MLP neurons of a small language model. Each row is named by its layer, matrix (gate and up: input weights) and neuron, and shows model dimensions 128-255. Each number is 128 + 24 x the weight over its row's rms, rounded and kept within 0 to 255. Numbers have three digits each. A neuron's up and down rows have the sign that makes its largest values positive.
Before each neuron's rows is what it responds to, as a language model described it from the Wikipedia text at the highest values.

Description: Mid-word subword fragments
L2.gate697:135125111127114126124106151190159121088107121130146152101122148101127117141183110109131130109106127117117132140106145115154143126136121093123119115139105108129134101149134131097119077134157120101135127146105105099149115161132100122105149130153190116149139159151117100134111120141148132122122144139088124119110171166124121108130138148107163114120136104093143118101081103135127150128110
L2.up697:089103127129129143145135137107091153142125144127112143120134136130165111145116120147114110177148143133162148121105080120145110188121126116144142082135124123135155137129102123104110107144128125109111134128136136118110111125089063118164127126135121150110129156130134112096133119126171164094103130110127126139103116161147091092088150146115154179122135142119137161110106135188134167127114

Description: Hyphens and dashes in tables
L2.gate804:091140114111153133096140138144146121111149130124123123074146124146132134142151090135094107189096139107098113131117162113147105155104083157154139121104110125102149120156160156135176171113117177108147125182163134138139150141138144145145179099142181130158155122136151129112122144157107097118130146160150110156101141139112133112155109157120160154155124132148150144110125116181155077134137
L2.up804:112148130154120074121157124185096121135136095138150093128115162101146133137147143159084143104116184113138077137156124122138144071162164121083111123131185119114141151087119131158129116113120094135146142140115136126180104113107107106110120131126147141201124119124119108128097144110113155120123119106115136158141137085152143088131120111088150119111122131136103132130200142116115150114100

Description: Credits and role listings
L9.gate857:154080101084144156108097114131104171118137162152101119097119101144131164135132075153083074156166164094117156140102119121132114130115117112137087111072136115119167124129162086102145136110141119105132143123101135112146131150081109098121147099131109111127109156148150125150118131150104105123132076123146169118110129125113122100133121132118123125137097116145136131144099120153101159139143
L9.up857:107120127179103103122135119091111151126156127111094135113136143077135130145159178123096077124126136120146134067141092111118161135119102093136124107131128130129096144104121108121142117152108137165118141109127135096140096139110101133148092121146165133109153120162125139127110149142117123149153115143167119153107103157120112157118093102109115127107132128173140121152076139099090152153143

Description: Mid-word and table continuations
L9.gate499:122102133118177126103122150161195124142137139131131137099127126147136157146178104175119155090169102138111150150120136148154091127116168149128106117168147146154134101115113125132123124130175101129161110155164147123129129115160128126112151140155145121136137174135178113130108104139123125114113105162096154097124136108151116136146134142136173088139095110107102122130114123069166170091107
L9.up499:079163125152104141099150116152099082173167129099117109166114140142079095172131078124111073130115117127101156131124093141111101117112140119116154159121153098118117157107173091107114130163149137141112132098148148132082080106098166133096111126125141158122128145092126129164135144158089137130123161155135120130137130129119130135125111106153108115126171134081143128125162103089102153149123

Description: Years and year-list links
L4.gate887:090150104159123111133080159134196118092160132176153120143113128124075106099135114120126107147124154102176076138148122104142123151156179140146126112123127076166169156117146144093099138132182160107121156149143114106095147166108144131176104091141087165115108121141108118132106113141109108127109095152161087179112124090156142096175090095111103078090134129130127132133112102169117148091125
L4.up887:121087094131141136082125080152094099120103130158143106127091097150142174101084126110112166134143173180150120171149118147138102071143126138139089154119110111112150129119173140101119124128159143103126115138099132164132109093124153135114099136136141094144108121150165174122144102128117118148123121107101094121122174080114160130115090097131101117123161128133139137140119080152158191095133

Description: Markup punctuation inside compounds
L9.gate858:123158126161099111133140122145120145101122099155071106177145143160076148121143116129132118098115110113111172150130165128137127111124152099137133129146101110121125131140155148148113143143111099116114077154103166136153109126153162093151158145134128117145122094144148108139144107128152118130076153133104128150145139175129144111120119171128117128184094091106156165132151078106141120151093
L9.up858:117163125153153124111127122127162113084121104108125129132126095093102128131108177107117113069124092150136165107132138126130066136141128119137086138102110133083101097173138146094140132096094145134179104135122138112107094151130091134143143155167114134113130122148136136144143135120144103132082132110089096080113150141094175135151108119099104151140167130111165135142124102173144137109087

Description: Opening fragment of split names
L9.gate753:101148089149119136121092136150133126128127184124133146090158125156178124129122117150143172151103120095125052168108155124105129143104117076126155142133133109138118156145130098120104139109135139142092165146089132123083115120089122167098151078125133103125119129132183131088119092151117131105118109156143110100107124097156167120168157095161129137126146107134143113142181103119142144093105
L9.up753:148127116171147119117160106160108145097118143145121135098098160127154116132178127106158172098062113128137083125118145117095121145103175106096150104080131167133102099171111129093108073105149124115148136097114129132095142145099161132164127124093156087095112099159146112114107140122125176099135137117142112191124146141149126148146085114104127132121106137089099112123090091184132168146087

Description: Years in lists and tables
L9.gate30:104106073132140120137108127132115116122092108139124133100144126127139111103125142109107125112082152177117138140138092128154116136142126125103083139134188102149093096130107125127106186128113152118159128120115114117113157134129182142133128099161143127153112118116115119145144131114132145131099155145157104124156150154102134160132109141117129076100097114114114047121166106121086098158128
L9.up30:148144106169145118103144147109087158182117080104142119154138122167086092161148119155127114126123144130126129092147109171161112135162123113122118085172167143158128148120072096133125147136098183137114133108162131122131134084138109128099211149110118162129112129142130155133138115107157122128110103135142114118150135150134145133109123108062113158113149159099090138153115125125134132088120

Description: Abbreviation periods, table pipes
L4.gate11:108121125181129110107152154137151135133159164137092134112130153085177092128161110141149122103085170147154102102157151138140087127137104129161089096095118143138098134096121136108131147103146103117139136155115135101136137148156157153147131114143139107115148155150122085113129128136155132104126119135139144166107112164094110081140131126167150113115083116153121135120090124137113174114135
L4.up11:141136114152120175109150149103150133120135076172107084129145134121107147124108137133130142115101131131124119162142128171127126161182110140162105128136169134129130154073131146155124135170143084156097111116129125097077103118122105172127115150146117119089132126180094108120157122171130162143150138129078133152096148127103152095154115170150144111158142119171118136146095133155143134098131

Description: Acronym-internal letter pairs
L2.gate613:160133119122124131154147127148155168097134115142111117161164149104109130082117129150161124108116130063093154138126130094142133135120149134133129111136086148131089135150120128138149155131150145139120109132126115117110126135109146157143154131106129099132137103140099146134165147123087077135115114124108165147167118125073163145140111150129118150179097111142136168101080157163121113132120
L2.up613:152160105093131121129097152109145127098154115116127122178156119151090194120135121143146148105131098109107144153117133122121174128120132165137103131105099135151094108129147156113104121112143104134133156119140117159083130109131138160152146146157130094122108127104133149140167125147142089135076172136131147132172161117078132132118113135122130170142110147111163151131120113130133122116122

Description: Indian proper-noun word starts
L2.gate190:094136134162116141108109098137095113132108127147132149086147117132151123163119150119148120178144128058135082181119146123166143139106106101115157118151108131142133139153134093107131118120169135137124164136149134134155146094077126156136144064167113150109105138133148135092148145115082086129114093115135116122121150122126144143145136096136159145139109123139065112120135127090156107115089
L2.up190:139145127171099123092054104132146119099116133138120146107098120087168151136116091140133165140144114128122050161158107135166149133096147127137115120120177125131131118157178095090116115131160135146119101155113108085155169131111168143110095113103132105116145148129152135111125094142117133118136081135163122156114122138177121124175110129115179124133105085141104098135122094098136165116083

Description: Table separator dashes
L4.gate837:116086129148098113093146125200142137166111149103138144127132166142154105100131104159082160107114152127093115143133145176184154109122127122128105115098148127092140110131150160140113137122131119124149112106140132132142138145142140135123110133136144109206147131173122146158174161141156085138123106101148104173103144117155091133137119145126122131126147098108116150121159102146120139134178
L4.up837:096132100138103099101125121092125114088136125144127124126163091120133103127133114161109142153121116133120074118106188133129088184162083161136131122152142146141136137144135134140158114158124097145150129155084165111111133171120092126138121117141152174168148127138108122168112113110165091140132123128114124119157101092162122126165094113179176158119141118110114125143119115117157178133084

Description: Second piece after capital
L9.gate50:110107144088160088147125105111136107108154096190091149122130108116096146124124088119169099137159134128128106133136108147119135109125128169154114162113150138090100118118109156133155127143144144152151159133160100118112143162117125100087163159134169100113173118158100132092128136148121149122129126123161127129132112115125184126146140164162143164132088110145143112123099136123129124104131
L9.up50:124082154144128116113129134129111123115096141139088145108111113104128154145120122128120175115128095049121116135159155098135187154129116148129123141121155120180156143120170132110121116130161127113154094100130133117149147086161134103128142079115101160114102193106131105100098104127097138153189140126127100086099107153142120132131136111139137113130096152116098084118116129166090149144127

Description: Early pieces of foreign names
L4.gate846:143100161113129113136141103160097167151175155133119159155092115119155111117115138136092138125172103148127098111082159161137140114148135083122131130121150188117158148149083148118118114156075171122110148122098108119138120070138109154120140120144142128109117129092169140092093149111147129129147115138154085096121134127146090134078142073119118112156108126199133164141157107133135107139154
L4.up846:135109108147120145149130132150126100109134137116077171076104134109124108123134148173134094130099133146145113144152129158154144147108158095085089168117132100135145129131100156097155146097129108134129166103143108115106085115132159111119148138117113107121137169138144100076135116136136153101190108161136138113094101128094140113147111093122107130151107122121157085127096123108108136100148

Description: Popular music vocabulary
L2.gate169:078100134115155171118159131142116121140099098125080105086157129131145152104132127112139123134156176097138156147102133112136112100113109107121119076118149111116124107109146120094157112128173118132091133157154121134137135105115138078161142121144148112170159084148139143133135127126139129092133127168131157148078163119097200155132118150127117113114123125164123162176123119146106118092158
L2.up169:133106153146120118091147134083151137133112101156150147124094160149167163107112130114147114106137115155128148124095134172116136136114115108099122128113149118102155129146182142123121126144156122105125060127139142084157134145121148046152124111106100136135092152143138139115152124099117139116159127161139107123127132123137139140157151137125124102159127104078157152131131115105141164135147

Description: Biographical detail tokens
L4.gate872:096127122134125115149151133123145141113137141124105132139123180118137110143177167152119114155160134131097116089132139177136114161114126180141105111072125130113136138118128101087082147155120103126119126165080103153144146127112133135169117107128124120109140139142143092133139118131133123146141097133123128106093083160147122159150082129126127104116098136120140125138094151136101101116098
L4.up872:119112143113131120146108151146158138124144086142152123112131110089083139098145134146122134126148098097118141127111166154128119160129114159137090122129148157111131155147142136105085098150101109176148144129123086141108095143122118122121112100124141108100151142139154116152095121098166106124131120203107104129146149086116132202168126140147120117165127132132101126093134090140085074131140

Description: Production and credit roles
L4.gate533:111150120134160165132106148154117127138143161120110154094127169122153138144128150146114131139132120099111120129116089137117161115099130080119109083131149157106110138158137106093139121113125158112094118165129137135130111087127100106141183116122118133144169096105113172113134146111156129130127106105129149124120120090151161117168123100152115115073113115148104102143097122156152123121095
L4.up533:123113125089131105114125113135119104118114117103130136131149096103129157124125127138134071107113131084096077143112130100167111111134106091161120127135121138104113107116112133130128118118144121133138138170106138080128145138158133112112117135160172091135167112138120142121152130124117105137093137132166123115165151094080084155133171164131127101085104120089131104139147122155107162145174

Description: Mid-word pieces and joins
L9.gate597:134131086117149106106167129158133103099096113138132161123119154127086126102199121135114116135141093095117106108108126122120172178117112114175118159088093159157129105162144129089101132113139101142128136133138111159130122151091128171130135135175102112088159096092117123104134110112148128115145128150132148069112117156129147091132108129120108130118084125148167119110107124142119075160136
L9.up597:100104127129073134175177153104109096117061100155153102163139145141149155125135126133114124142190182159120119082101155104121084131152138125085128107104121092116106099119127121124065130145179128112155091150155120127153125120101098116141088134147112146124130156157151128100105104147169106101130151173135129178155162116149136104153127130095102108165139109112121132126137157144150125145150

Description: Closing markup delimiters
L2.gate950:097110103152134054166137162145128150119091116153147114137100139174080123108137097119107102122133156121100121070155156122122110131147144116114140177131155114125117102176161113099115121152145135102156146180093150114115165141150146144136147155133101121118124115131093134070156094136116124049091120087130120140150135140148120104141122127127143151162106110154115131068119114111150139168119
L2.up950:144118115148177141133108129122097094128118099150142097129131176152119118154146164125092138116141175124134147163172070103125127094127183115096142137111116109158132149145108138128106122092103163088108115116130102179153095101133139141158156075120076137146165106107138114124119155150117132156111141142104116103164149064123132126123129093132115084134062119106137102143126175121165129139131

Description: Years in sports records
L2.gate64:150141119160147134094117094137066115095160109154146121142125138115136168138099071091158148119147175129108140158146133142159121063153125106126080144145188092099147150129117122090084158140155144166120134181112129063139138143130088144135113114118101122099158098171110110126149112150155161146146117112153133146129154119143110112140106068128110122120135123164124148132118063103134147145155
L2.up64:121182115151097130095093145159134137093131156148164106157126101122125119128093113118098180118101107130107093136154125122159121111144116124135075136112158083104160169081127141155125124144126105156144158172102134095193119140135165153105095133104114121097127166160072124130157102149139138178192109121130087164100097090144094102148114138084132127122127131163126119167127099097123086138095